MLP neurons of a small language model. Each row is named by its layer, matrix (up: input weights) and neuron, and shows model dimensions 64-191. Each number is 128 + 24 x the weight over its row's rms, rounded and kept within 0 to 255.
After each neuron's rows, "fires on" lists the tokens most often at its 100 highest values on Wikipedia text that the model never trained on.

L5.up1544 [151 129 115 148 129 165 134 135 155 131 150 144 131 126 136 160 147 118  90  99 106 150 140 163  91  99 150 133  96 103 123 153 128 124  77 120 110 141 116 125 124  99 152 118 111 129 156  97 160 151 129 153 115 134 146 145  83 147 113 122 127 164 150 172 127 115 153 156  88 158 139 102 114 151 148 159  98 103 129 128 114 142 117 156 124 159 159  93 105 135 133 143 162 130 201 125  85 135  92 100 132 150 106 114 158  92 103 127 107 125 129 159 144 110 129  88 157 110 129  86 120 130 107 147  84  85 195 136]
fires on: "9", ":", " in", "\n\n", ")\n\n", " graduated"

L5.up2023 [146 128 148 142 115 151  83 150 105 150  90 125  98 153  99 172 137 145 111 118  91  80 142 129 149 181 127 142 122 150 120 164 106 143  97 201 142 122 113 145 133 115 121 114 123 131 106 133 119 101 130 131 145  94 117 127 132 106 140 164 138 137 117 115 118 150 122 146  97 117 182 138 128 128 148 104 129 137  97  96 116 141 140 170 120 155 104 130 145 172  96 118 159 106 153  84 128 160  70 116 166 145  83 166  92 120 118  90 130  90 126 158 111 126 138 122 128 126 134  82 157  74 140 131 112  94 119 108]
fires on: " ", "-"

L5.up1344 [116 143  99 130 113 149 103 145 143 110 144 132 160 130 165 121  95 136 113 119 122 114 163 146 117 119 161 135  93 111  80 115 149 134 118 103 149 116 147 142 113 140 114 118 160 110 150  88 133 105 124 159 140 150 139 156 126  89 129 142 156 164  96  94 145 113 150 136 107 112 128 133 139 155 111  76 125 138 123 141 113 100 131  99 144 151 121 116 168 185 125 125  97 168 154 105 103 147 145  99 104 105 125 177 114 128  98 143 138 102 100 105 132 103 135 113 160 172 117 146  88 109 160 117  99 125 143 174]
fires on: " ", "z", " N", "1", " (", " Z"

L5.up954 [ 83 160 163 117 125 139 170 131 103 140  90 109 120 104 147 126 108 152  93 105  98 131 124 149 145 180 101 109  79 123 116 119 132 124 111 151 148 111 124 196 134 125 115  85 139 144 110 105 107 116 162 171  97 132 101 118 142 106 148 183 173 118 134  98 145 117 117 147 154 107 149 117  94 112 126  90 149 127 160 124 127 151 120  86 117 134 142 118 126 111  58 133 152 109 152 168 150 144 139 141 123 129 126 162 147 173 128 133 103 150 142 141 124 148 148 138 112 163 105 106 127 125 124  92 109 125 171 116]
fires on: " ", " ch", ",", " b", " r"

L2.up1360 [143 112 115  79 105 123  85 144 170 152 141 122 141 104 150 142 111 103 135 115 136 117 102 144 118 118 178  88  78 136 111 111 112 144 141 151 117 116 120 144 122 131  99 161 124 112 124 143 143  90 148 106 144 101 131 146 137 109 124 137 124 129 121 104 142 152 130 134 115 130 117  97 118 148 126 148 124 178 167 128 147 125 138 102 156 156 105 138 155 130 111 129 154 128 108 142 149 105 119 145 172 137 130 194 135 145 103 129 110 111 164 113 118 128 153 128 197 112  90 147 152 161 129 127 136 120 162 119]
fires on: " |", " ", ".", " and", " |\n", ")"

L5.up688 [103 157 107 121 117 103 111 127 133 182 123 119 153 104 160 143 154  91 139 107 133 134  81 117 101 152 177 131  93 153 136 104 132 133 142 140 107 169 123 102 154 122 106 103 134 128  83 129 157 126 161 140 145 141 153 132 124 153 127 129 150 109 152 144 145  94 103 105  90 104 111  75 117  96 122 126 128 129 132 143 137 120 167 179 168 152  99 146 105 102 101 110 162 133 134 159 145 107 111 154 158 109 152 135  82 136 143 141 141 120 114 106 114 104  89  92 117 137  77 134 124  90 141  92 102 143 166 103]
fires on: ".", " (", " ", " in", ","

L2.up1027 [132 165 150 164  97 104 144  81 137 128 125 107 150 151 116 153 120 105 104 112 103 134 138 116 177 131 119 122 155 113 136  84 160 116 122  92 132 112 125 113 133 168 150 123  82 125 144 151 117  73 119 127 132 139 158  96 133  74 163 144 161 114 157 159 179 161 169 136 166 149 132 150 109  69 158 134 110  87 123 153 141 120 139 142 115 160 141  93 121 108 110 115 141 121 172 117 103 173 159 103 130 126 103 123 124 115  86 113 100  80 127  95 156 148 121 120 113 172 124 121 125  87  95 123 136 151 153 157]
fires on: "-A", "-L", " l", " de", " A"

L2.up690 [140 167 124 118 160 135 108 110 137 116 118 113 146  80 157 129 137 144 140 101 127 111 127 147 123 165 111 120 113 160 140  82  89 146 115 135  94 141 123 163 136 163 138  96 118 101 172 150 116 125  87 159 148  80 112 167 112 118 142 105 150 122 111 156 161 139 133 159  92 163 147  70 117 110 159 115 137 115 153  88 119 118 138 126 134 123 144  98  73  88 154  83 172 159 104 155 129 152 129 140 122 105 156 163 101 120 124 113 119 125 157 155 133 176 118 174 166 113 113 104 145 160 125 138 144 101 121 119]
fires on: ",", " when", " if", " where", " of"

L5.up757 [ 90 141 131 135 113 119  94 187 136 140 132 150 162 152 151 134 108 130 141 157 146 142 105 135 108 111 171 197  95 145 127  90 130 100 108 175 160 123 137 150 126 139 140  93 156 116 122 119  84 147 149 147 129 125 109 119  98 121 130 165 110  92 120 157 139 144 142 162  86 107 146 133 115 126 110 106 121  85 167 126 129  93 113 142 104 142 111 138 108 157 125 140 163 121 161 141 168 147 179 121  92 126 144 154 103 125 139 138 158 123 142 132 110 153 109 107 110 157  95 134 127 146 148 150 143 153 111 128]
fires on: " ", ";", " cl", " |", " would"

L5.up1382 [115 134 121 111 117 139 123 162 164 125  95 110 168 139 127 130  74 166 135 137 156 133 114 145 122 150 106 159 151 119 167 111  72 162 102 148 128 122 113 139 136 138 155 139 106 183 117 147 139 140 129  94 125 110 127 144 153 115 111  86 132  94 131  89  79 144 122 109 114  75 130 124 122 118  99 121 134 149 150 146 138 140 127  98 107 146 126 140 128 158 109 124 135  85  62 119 146 115 131 106 130 135 111 143 133 102 130 132 162  87 139  60 180 162 107 126 131 166 114  87 122 137 148 166 117 112 173 148]
fires on: "born", "-", " |", "|", " August", " by"

L2.up972 [125 133 126 104  87 125 146 112 116 131 148 108 107 101 104 146 142  73 163 138 152 163 148 167  94 153 133 176 104 113 112 118  91 132 134 116  87 156 189 109 117 139 163 122 139 141 163 134 152 107 108 163  95 142 117  94 146 159 144 101 150  77 137 139 167 154 135 180 121  95 145 154 159 138 150 128 126 137 161 100 126  82  83 134 114 123 156 122  86 145 146 120 167 125 122  92 152 139 139  95 102 157 161 100 109 139 107 160 123 122 158 109 141 100 119 151 144 152  95 110 124 100 116  60 142  97 152 134]
fires on: " ", ",", " its", " to", " since", " after"

L2.up610 [142 120 129 147 125 171 166 128 135 153 108 147  82 156 164 105 157  97  93 128 108 155 122 132 103 126 128  96 100 111 130 115 109 144 107 157 120 100 145  74 143  77 160  98 125 127 139 100  73 145 112 115 141  90 133 131 117  85 139 122 127 124 123 164 111 141 139 182 117 111 157  93 150 103 135 165 136 112 156  97  99 122 114 147 127 147 118 120  89 129 134 150 134 142 145 112 119  84  97 120 171 109 124 122  82 126 149 100 145 147 110 124 150 168 122 160 163 135 108  81 155 145 126 129  99 153 119 155]
fires on: "9", " In", " in", " At", " Is", " Be"

L5.up1553 [125 131  99 131 161 158 115 116 157 134 166 167  98 114 170 158 148 129 119 144  77 146  97 128 130  89 142 108 165 169 148 142 129 155 120 200  90 133 159 150 142 181 111 100  95 105 178 123 122 122 102 166 132 127  76 123 134 128 116  94 124 183 126 126 102 133 114 118 178 152 115 153 160 153 116 105 110 123 178 124 122  78 143 128 130 152 118 148 120 109 125 127 135 142 133 132 152 144 100 107 145  98 137 138 117 109 110 129 117 117 177 122 127 138 134 122 161 146 143  85 163 141 101 128 111 117 158 184]
fires on: ":", " as", " f", " said", "ned"

L5.up782 [112 101 108 145 134 134 126  93  99 130 141 147 119 109 135 161 132 159 135 102  86 139 133 137 152 164 108 159 113 135 118  73  94 108 104 144 121 160 130 113 117 122 155 117 108 101 115 110  93 128 141 107 127 146 121 117 183 108 125 123 134 109 159 161 155 146 125 103 138 130 106 142 130 103 107 156 110 118 127 127 130 127 179 125 158 114  92  63  89 126 145 137 147 135 109 106 116 175 121 122 117 137 119 102 125 153 175 182 142 128 107 142 111 160 153 145 131 130 125 154 160 110 125 141 172  96 163  83]
fires on: "0", ",", ";", "5"

L2.up257 [154 159 125 125  89 127 128 124  86 131 118 137 159 118 144 143 109 135 143 114 136 115 107 134  99 113 127 152  92 188 106 138 157 135 123 132  78 115 133 130  99 138 122 110 143 138 115 133 109  74 146 135 123 154 158 121 167 126 160 113 151 112 138 134 123 110 130 164 167 138 154 143 166 118 148 160 136 159 169 106 125 124 184 112 131 134 113 118 127  89 122 123 128 121 152 132 106 144 118 108  78 115 136 150 122 180 139  88 117  96 112 111 142  90 174 118 106 139 129 115 179 126 169 170 159  79 105 152]
fires on: ",", ")", ";", " season", " It"

L2.up594 [ 99  84  97 128  67 183 162  83 100 105 116 147 168 130 120 134 155 154 122 120 147 133 115 154 143 150 136 132 176 129 134 143 166 143  87 141 102 146 112 104 111 136 153 137 154 147 104 157 139 120 196 106  80 150 100 171 158 144 104 108 117 155 147 125 174 154 140 116 105  98 136 103 144 110 166 140 105 161 145 103 157  87 149 117 141 160 153 151 124 121  72 142 116  96 134 114 128  95 140  97 133  81 169 159  90 106 149 110 109 106 138 130 102 111 165  99 140 138 139 149 161 137 150 135 107 113 102 128]
fires on: " the", "1", "-", " of", " "

L2.up111 [ 96 122 129 154 143 154  93 130  96  92 121 112 165 170 142 157 135 117  92 127 132 118 134 137 116 125 139 118 159 113  88 172 166 124 120 187 147 137  92 113 113 142 156 143 128 166 127 119 104 111  87 143 167 104 113 147 142 129 150 135 165 124 121 162 173 167 114 144 126 118 152 154 128 111 148 134 138  90 146  93 161 154 129 116 129 144 108  85 159 104  72 147 137 103 130 127 128 125 132 158  79 133 139 148 103 136 127  87 156  65 113 123 170 156 149 124 112 141 120 103 108 109 128  96  77 134 136 122]
fires on: "-A", "-R", "-L", "-S", "-", "-N"

L2.up1385 [148 115 152 135 115 147 147  93 122 132 134 150 103 141 133 176 139 102 144 144 153 123 116 165  93 148 105 129 154 153  94 110 143 131 134 167 123 115 122 144 111 161 164 163 120 121 151 100 108  75 108 135 106 146 152 169  91 146 129 142  94 124 157 173 120 178 155 141 103 132 161 141 101 100 118  85 105 123 135 115 153 111 162 104 104 135 112 113 109 129  93  80 131 119 136  94 149 152 108 121 105  91  77  96 132 142 153 157 116 143 130 132 125 122 101 118 130 152 141 110 131 136 107  75 110  93 191 159]
fires on: " made", " as", " make", " is", " makes", ":"

L2.up117 [156  96  99  87 108 159 103 116 159 153 160 169 117 167 157 134 124  98 124 123  95 123  79 132 139 134 146 180 106 140 144 110  91 174 111 133  99 120 178 144 150 112 120 208 156 125 156 109  92 152 140 122 120 148 115 128 121 119  86 169  95 109 145 162 151 102 174 133 150 150 164 127 122 113 124 152 154 173 175  91  90 114 115 133 129 112 127 159 127 115  74 126 159 133 137 133 173 146 137 109 125 151 142 106 103 149 171 149 147 125 115 109 162  99 162 143 145 132 144 121 130 163 132 126 145 110 164 121]
fires on: " album", " band", " song", " |\n"

L5.up237 [ 89 125 110 162 138 125 124 149 141 141 126 165 113  97 157 113 121 110 105 138  80 151  95 123 121 146 156 135 119 115 162 116 120 113  81 139 106 139 108 157  93 116 167 124 123 132  86 142  98 132 134 131  97 134 111 126 167 136 145 168 156 145 147  96 113 140 151 123 151 127 128 150 137 120  98 132 142  66 141 148 112 154 152 144 129  80 140 113 109 106 100 129 135 172 110 157 107 122 128 121  73 153 117 157 131 125 103 176 116 119  59  95 122 113 119 132 100 129 111 146 131 128 144 144  93 105 154 134]
fires on: ",", " the"

L5.up584 [146 127  99 132 179 124 150 124 100 118 114 112 133 104 103 141  81 126 157 112 132 142 141 133 120 152 116 107 120 121 138 149 102 167 112 159 118 144 123 124 169 180 118 114  80 134 120 114 106 120 111  97 149  86  88 122 144 119 131 118  88 148 140 105  81 119 152 164 118 130 105 163 122 149 105 103 136  97 154 104 114 143  94 143 110 110 180 162 152 181 114 128 142 111 173 136 111 133 133 121 148 145 127 157 108 112 139 129  92 120 153  95 122 146 103 106 163 135 115 124  95 135 137 134  95 124 130 135]
fires on: ",", " at"

L5.up226 [162 116 143  90 114 114 144 137 142 138 143 127 159 173 161 142 175 130 136 128 118 162 142  59 112  99 102 151  84 114 178 139 117 139  79 138 130 154  94 130  92 126 167 124  97 108 107 114 144 151 121 143  94 123 139 151 155 118 154 168 106 130 182 134 117 149 125 125 135 118 112 152 140 122  99 130 112 157 181 131 159  81  96 120 146 153 154 167 135 155 126 110 116 145 126 154  88 117 141  88  90 150 127 136  89 153 114 184 122 113 119 138 122 130 131  84 132 114 111 103 152 114 140 150  88 121 140 138]
fires on: " in", " at", " the", " of", " to"

L2.up926 [129 111 122 127 111 152 168 129 139 152 107 101 139 107 143 142 146 103  91  99  96 106 123 128 129 148 158 139 160 125 119 115 132 143  81 141 105 101  95 173 171  77 159 141 150  96 129 114 147 120 151 141 104 123 124 122 143 145 138 149 169 129 137 129 163 124 135 130 112 133 111 147 111 133 148 142 151 113 126 133 130 123 127 136 115  77 149 114  91 163 103 139 110 115 127 148 121 186 148 132 200 103 130 138  85 156 119 164 131 130 163 126 123 138  95 123 170 117  94 117 112 109 149 137  84 106 127 128]
fires on: " for", "),", " is", " a", " (", " an"

L5.up684 [140 160 114  99 130 149 101 140 131 136 138 100  82 134 149 150 153 113 122 120 133 115 109 162  97 148 137  99  94  94 123 127 104 156 129 121 121 161 157  78 145 136 146  98 121 114 151 108 143 106  88 142 150 104 101 154 166 160 135 155 112 124 109 149 147 140 119 149 135 100  81 159 142 125 144 111 100  50 172  80 119 125 113 144 111 158 135 114 142 152  96 130 105 123 146 169 151 117 147 124 127 218 120 105 146  98  92 128 129  98 133 133 138 145 132  99 149 138 127 104 127 149 139  99  68 110 127 130]
fires on: ","

L2.up344 [146 144 108 111 119 125 148 108 100 105 149 121 111 140 139 106  95 120 119 112 101 147  77 134 152 145 178 123 151 143  92 117 128 134 134 140  97 131 173 132 144 107 119 145 111 106 112 131 122 134 102  93 167 133 152 132 134 106 121  94  94 130 155 141 150 110 164 125 124 153 155  94 102 119 154 148 126 134 166 123 140 153 149 144 104 118  93 135  78  74  99 121 159 111 158 149 155 108 111 110 126  92 146 125 175 149  92 131 121  94 173 131 146 110  95  93 121 159 121 144 138 129 111 154 126 154 167 139]
fires on: ".\n\n", "\n\n", ".", ".\n", "=", " |\n"

L2.up166 [ 97 112 123 130 122 167  81 120 113 164 151 115 148 134 116 152 117 146 137  84 148 122 125 133 123 103 166 126 151 130  95 123 142 152  88 143 126 131 135 131 102 122  99 116 139 126 141 120 107  97  90 136 131 142 139 127 183 121 150 102 139 174 131  87 100 179 102 139 147 126 157 120  99 105 149  89  98 157 134 149 159 158 142 146 109 128 104  98 167 120  94  77 151 119 125 134 146 166 126 109 110 131 157 134 128 119 139 122 110 101 111 122 166 161 126  99 122 165 155 127 129 137 143 104 112 133 172 149]
fires on: "\n", "-", " under", "_{", " dec"

L5.up1884 [110 146 102 142 116 113 121 108 150 102 119  84 134 145 121 113 108  96 103 130 167 146 147 103 116 123 149 168 136 131 103 119 182 142  97  88 162 138 145 146 113 128 149 148 143 155 109 145 122 114  78 129 176 166 135  98  93 111 108 157 100 154 123 125  97 136  99 170 111 112  94 138 147 185 146 119 143 142 128 143 114 107 107  67 159 158 133 109 142 127 122 164 164 137 114 136 105 172 138 136  85 162 112 153 135 117 141 112 103 114  70 101 139 132 155 115 126 143 125 137 126 142 173 158  78 147 148 102]
fires on: " ", " died", " lost"

L2.up1539 [156 131 129 136  66 122 152 147  91 141 147 118  79  95 138 153 149  65 145 136 123 148  95 140 108 159 116 114 141  87 146 132 142 142 151 121 154  94 140 135 161 140 147 140 136 156 146 100 108 124 102 160 129 144 144 123 105 132 124 164 117  83 152 194 154 177 145 142 165  99 124 115 105 123  88  92  96 149 150 139 151 118 122 106 139 124 106 121 165 120 113 135 100 119 125 161 153 146 138 135 134 163 112 100 148 142 116  90 141 130 129 116 119 173  92 110 178 131 126 157 134 109 164 139 108 144 144 128]
fires on: ".", " ", " |", ","

L2.up1979 [ 91 122 107 106 160 153 133 137  60 125 143 109 101 154 144 152 126 126 140  88 121  73 111 111 102 142 169 168 149 135 129 143 146 104 107  96  98 114 116 176 108 128 122  84 114 143 118 130 117  95 132  73 160 128 151 120 129 142 114 112 140 155 160 134 155 104 127 122 121 170 131  92 177  96 128 191 157 134 153 135 132 118 177  96  93 114 125 136 128  91 124 105 141 137 112 109 123 177 127 127 117 116 134 125 169 150 120 116 149 133  97 153 123 103 166 133 123 166  86 166 160  93 125 146  95  95 157 136]
fires on: ",", "%", ";", ".", "\n\n"

L5.up715 [110 129 118 131 100 183 101  96 119 156  86 108 108 136 124 136 155 150 112  98 127 148 144 127 116 152 148 139 115 113 162 136 142 181 110 160  74 130 132 101 120 154 159 151 100 150 131  76  82 139  96 150 118 115  77 161 141 122 120 122 147 110 137 145 176 149 153 154 180 119 118  82 110 134 148 139 141 111 150 129 143 125 159 122 145 128 114 138  92  97 131  81 133 138 123 154 147 159 162 146 101 100 145 171  85 144 104 129 135  90 155 164 110 135 114 155 126 150 109 102 103 142 135  94 155 104 101 139]
fires on: " in", ",", " when", " during", "9", " ensure"

L2.up458 [136  95  89 111  78 120 123 110  95 136 134 145 111 148 174 133 133 119 145 143 128 119  68 118  73 172 143  93  94 149 141 120 114 149  95 147 113 138 151 108 146  86 155 145 130 117 164 124 134 101 134 114 138 171 134 144 110 103  78 180 166 205 130 129 130 147 122 105 124 116 160 130 111 137 109 154 143  95 133 158 140 116 161 114 127  99 117 144 111  99 132  79 130 120 110  88 129 175 144 149  76 103 121 133 143 102 121  98  98 135  92 152 165 109 154  91 159 122  95 116 107 147 161 135 137 131 127 146]
fires on: "9", " since", " in", "===", ".", " during"

L5.up1378 [130 144 157 127 166 131 109 103 128 125 130 130 126  88 120 111 156 113 125 101 111 158 153 132  88 161 151 118 118  77 141 143 100 163 119 133 108 135 197 113 154 144 138 114 120 147 127 155 152  98 116 140 105 154 125 106 150 148 157 150 152  84 141 129 130 123 148 134 145 128  86 106 135 121 144 140 124  90 153 123 108 138 149 133 140 107 146 130 106 118 132 127 145 134 100 145 164 146 133 170 107 139 147 134 148 142  68 139 136 159 111 119 166 138 146 136 128 139 148 123 152 138 152 112 135 118 141 177]
fires on: ",", " c", " b", " more"

L2.up1956 [151 101  96 139 120 149 164 150  95 140  99 121 117  91 155 121 132 109 103 131  92 157 156  93  77 153 137 198  60  98 145 118 129 177 148 142 111 169 121 177 124 141 158 109 133 114 109 149  73  83 142 118 142 122 107  79 140 179 113 115 100 154 152 143  91 158 161 152 105 138 125 151 140 180  99 120  79 126 135 143 153 137 116 120 161 152 119 122 131 158 144 148 124 116 126 121 110 141 117 174 127 164  63 163 119 146 143 120  99 135  84 162 165 155 136 110 114 129 143 116  89 128 128 116  84 141  97 175]
fires on: " died", " /", "'s", " age", " career"

L2.up1148 [ 86 145 155  92  62 186 131 155  99 134 153 108 107 144 118 147 117 133 123  79  93 103 120 150 123 116 166 122 163 111 103 118 139 135  88 149 150 160 127 167 141 132 130 113 138 131 127 105 145  76 154 122 138  85 120 169 118 124  99 131 130 152 150 150 171 100 125 113 127 108 138 114 126  98 163 142 116 169 157 151 118 133 153 158  85 159 120 104 130 112 126 110 124 134 120 106 177 125 118 167 136  85  88 154 155 134  65 140 130 113 147 154 128 165 143 136 132 113 122 167 159 154 123 100 117  30 190 157]
fires on: ",", " |", "."

L5.up1122 [103 130 127 109 132 144 143 126 144 140 124 111 154 110 132 122 126  98 143 126 133 136 105  53 120 126 143 140 153 176 107 121 117 132 104 129 121 177 142 133 116 153 172 158  95 120 143 119 172 105 157 160 128 138 154  98 110 165 115 109 153 132 147 160 153 128 165 130 100  96 106 146 113 127 130  78 152 119 125 119 101 108 160 144 106 162 102 106 138 139 135 154 102 135 118 131 108 112 157 126 134 123  80 182 126 116  90 127 115 156 110 113 138 141  96 150 128 132 132  98 140 127 138 122 135 136 149 105]
fires on: " |", " /", " –", "–"

L5.up103 [143  95 139 128 144 130  91 166 129  89 170 124  86 129 147 164 121 133 174 123 108 146 151  74 138 123 178 138  92 107 167  94 133 156  94  77 162 136 137 128 100 141 164 117  78 112 123 105 113 124 111 158 146 108 135 158 144 129 140 164  92 106 123 133 121  88 137 116 158 116 121 125 142 140 102 125 134 132 114 134 101 163 121 129 177 101 129 123 107 164 149 122 114 148 142 119 161 136 162 145  87 115 103 181 141 171 129 137 101 130  95  98  83 142 143 107 121 161  93 117 139 170 129 144 132 130 120  87]
fires on: " or", " to", " and", "0", ","

L2.up928 [132 159 165 119 118 118 125  90  94 120 148 151  95 103 125 174 108 172 138 115 134 154 123 144 112 136 113 123 139 177 133 140 111 151 104  97 109 122 179 149 128 133 170 125 106 116 132 126 132 110 100 133 128 131 130 110 116 124 134 113 114 145 116  99 116  96 122 134 143 119 132 134 156  89 127 122 141 115 150 148 112  98 127 145 107 136 100 138  71 158 125 124  87 101 178 119 149 120 115 112 104 100 119  96 119 145 125 128  99 164 138 163 110  85 165 153 172 155  92  90 122 155 137  81 153 113 123 107]
fires on: " in", " In", " of", "-in", " as"

L5.up777 [ 91 133 166  86 115 163 101 114 160 117 112 158 142  98 167 111 112  99 109 133 132 134 142 114 128 150 162 155 104 174 104 119 138 157 131 122 130 121 127 150 150 181 145 154 136  80 114  99 152 148 144 142 160 121 115  89 120 141  98 175 132 127 116 177 146  92 159 154  94 162 101 121 133 123 128 147 158 127 134 122 104  72 123 136 110 104 123 136 122 138 144 139  95 115 128 140 148 140 118 122 160 134 112 130  77 142 105 124 139 166 145 154 113 114 127 169 121 165 134 143  84 124 102  91 120 116 157 134]
fires on: " |\n", " |", "),"

L2.up699 [ 99 144 106 128 100 142  94 125 132 130 105 168 107 134 159 160 150  80 166 119 126 133  87 114  70 129 144 117 165 118 147 108  74 138 146  95  95  74 151 139 122 103 157 162 144 129 118 116 129  82 146 115 133 126 145 154 172 122  95 164  99 166 111 149 168 177 112 161 152 149  92 107  82 140 116 149 141 139 127 119 153 119 164 155 139 150 131 121 181 145 129 142 151 128  94 118 168 161 129 151 115 170  97 152 136 135  98 161  99 126 112 113 116 124 133 128 161 156 150 112 126 147 112 179 113 143 108 147]
fires on: "A", "L", "===", "==", "S", "."

L5.up1928 [113  78 110 166 100  95 143  90 132  80  91 120  92 148 128 103 145  68 105 154  71 116 105 141 108 142 116 141 100 153 147 100 138 147 100 126 113 156 152 140 134 163 159 122 124 114 108 103 159 115 167 106  93  93  89 150 158 125 146 139 164 118 154 138 138 159 139 114  87 101 128 159 128 110 118 119 134  87 187 156 158 155 151 134 104 136 113 141 147 150 124  99 155 170 128 123 189 115 155 163 139 110 117 129  74 107 122 155 121 107 127 145 131 145 111 149 122 164 106 161 119 129 159  94 113 111 186 136]
fires on: ",", ")", " (", " |", "),", "5"

L5.up1610 [140 136 122  79 141 145 128 143 154 125 151 111 180 143 111 196 142 135 138 132 123 148 108 171 143 154 108 127 115 117  85 138 125 164 118 170 127 137 125 123 108 170 197 141  87 120 114 106 149 114 132 132 125 109 119 102 104 126 143 157 108 128 147 148 131 120 125 100 118 113 115 132 118 124 102  75 145 147 154 121 150  77 146 132 111 146 100 136 103 152 113 146 111 140 145 141 135 150 122 132 114 122  80 111 133 106 144 124 104 136 129 143 119 106 154 113 169 126 155 111 146 151  92 124  91 124 112 159]
fires on: " of", " as", ":", " the"

L5.up1831 [101 158 141 102 121 149 132 137 146 150 103 130 123  95  89 140  97 155 108 147 134 144 116  96 104 115 118 179 103 162 114 129 102 140 152 140  97 140 130 156 109 190 125 150 109  92 126  73 133 115 158 167 141 147  95 138 139 125 107 151 173 145 162  97 128 137 130 129  83 151  84 136 147 114 119 118 131 142 122 149 111 126 171 114 156 147  94 164 115 168 148  73 195 129 124 156 131 149 149  83 109 112 113 152 136 146 102 171  92  99 112 128 124 121 156 143 132 125 120 153 124 150  91  85 129 113 161 136]
fires on: "2", " (", ";", " |", " "

L5.up1605 [115 100 102  86 134 108 118 155 122 126 138 143 190  98 117 102 127 125 136 112 119 168 111 142 160 148 140 109  80 145 109  87 100 126 107 147 118  87 182 112 110 107 106 114 129 106 148 154 157  95  95 113 186 130 175 114 116 116  96 148 127 149 146  92 124 159 132 175 121 134 130 134 105 146 131 132 120 148 142 132 146  86 112 109 129 160 174 121 132  93 108 136 154 108 129 123 159 132 157 137 157 154  93 140 138 108 152 106 138 128 147  74 167 123 105 103 162 149  99 156 113 113 140 127  97 133 138 144]
fires on: " |", "2", " ", ".", "1", "3"

L2.up1513 [114  93 148 168 143 114 107 152 130 101 107 139 142  94 167 122 139 145 146 145 137 141 120 157  99 112  90 116 148 151 105  78 134  97 101 113 138 103 156 167 126 139 145  84 124 142 132 135 110 138 137 154 141  89 106 145 158 153 139  85 157  95 118 110 101 149 140 149 138  75 157 115 108 149 113  82 141 137 163 130 118  73 123 164 107 116 106 115 105 122 101 103 143  94  92 124 147 114 120 140 145 143 138 161 120 119  91 140 119 110 182 126 155 126 105 126 167 123  99 109  85 167 145 113 120 172 135 137]
fires on: " |", " with", " ", " top", "-"

L5.up857 [107 105 171 126 135 197 123 109 137 163 135 111 128 171 147 142 112 151 116 100  77  83 125 153 135 127 110 124 170 163 114 145 103 135  88 137  88 123 144 104 116 179 160  86 128 138 128 121 102 129 140 151  90 138  97 109 166 100 131 138 116 118 154 118 139 150 137 108 101 111 113 140 137 130 120 122 143 161 121 113 122 138 148 155 122 158  70 128 131 108  81 129 155  95 104 137 144 167 120 131 128  90 119 148 100 121 119 113  97 107 157 119 170 121 143  79 115 167 128 115 119 115 133 109 114  94 135 146]
fires on: "-"

L2.up1807 [101  91 122 124 149 135  96 127 131  99 137 133 138 120 136 108 154 133 133 129 102 124 114 115  76 125  94 164  94 169 163 119 139 104 159 131 152 110 144 147 125 132 128 164 174 102 118 110 132 141 145 153 122 118 135  83 157  82 103 133 151 124 166 132 140 106 156 167 131 130 138 141  95 117  99 109 141 135 131 153  88 122 147  86 126  91  80 154 126 108 125 110 103 118 158  99 138 135 173 108 170 118 118 150  91 150 122 159 135 167  96 132 152 107 115  97 126 170 141  99 130 113 136  92 159 163 162 158]
fires on: " |\n", " Released", " and", " /", " Silver"

L2.up19 [142  93 151 139 127 160 136 155 110 156 164 132 143 121 123 162 138 121 109 104 110 134 133 135 108 144 123 113 124 125 126 106 102 180 119 157  96  78 103 106 127 123 132 181 145 141 130 112 107  69  83 117 169 143 109 171 148 124  96 138 175 164 142 179 159 156 155 127 183  99 122 143 128 150 107 114 118 192 157 133 140  86 152 133 171 109 130 103 173 111  70 121 128  98 133 169 186  94 153 110 132 109 105 120 131 123 125 188 165 128 101 145 109 152 148 129 129 107 113 137 103 124 129 123  98  70 129 105]
fires on: "–", " Goals", " |", " .", "."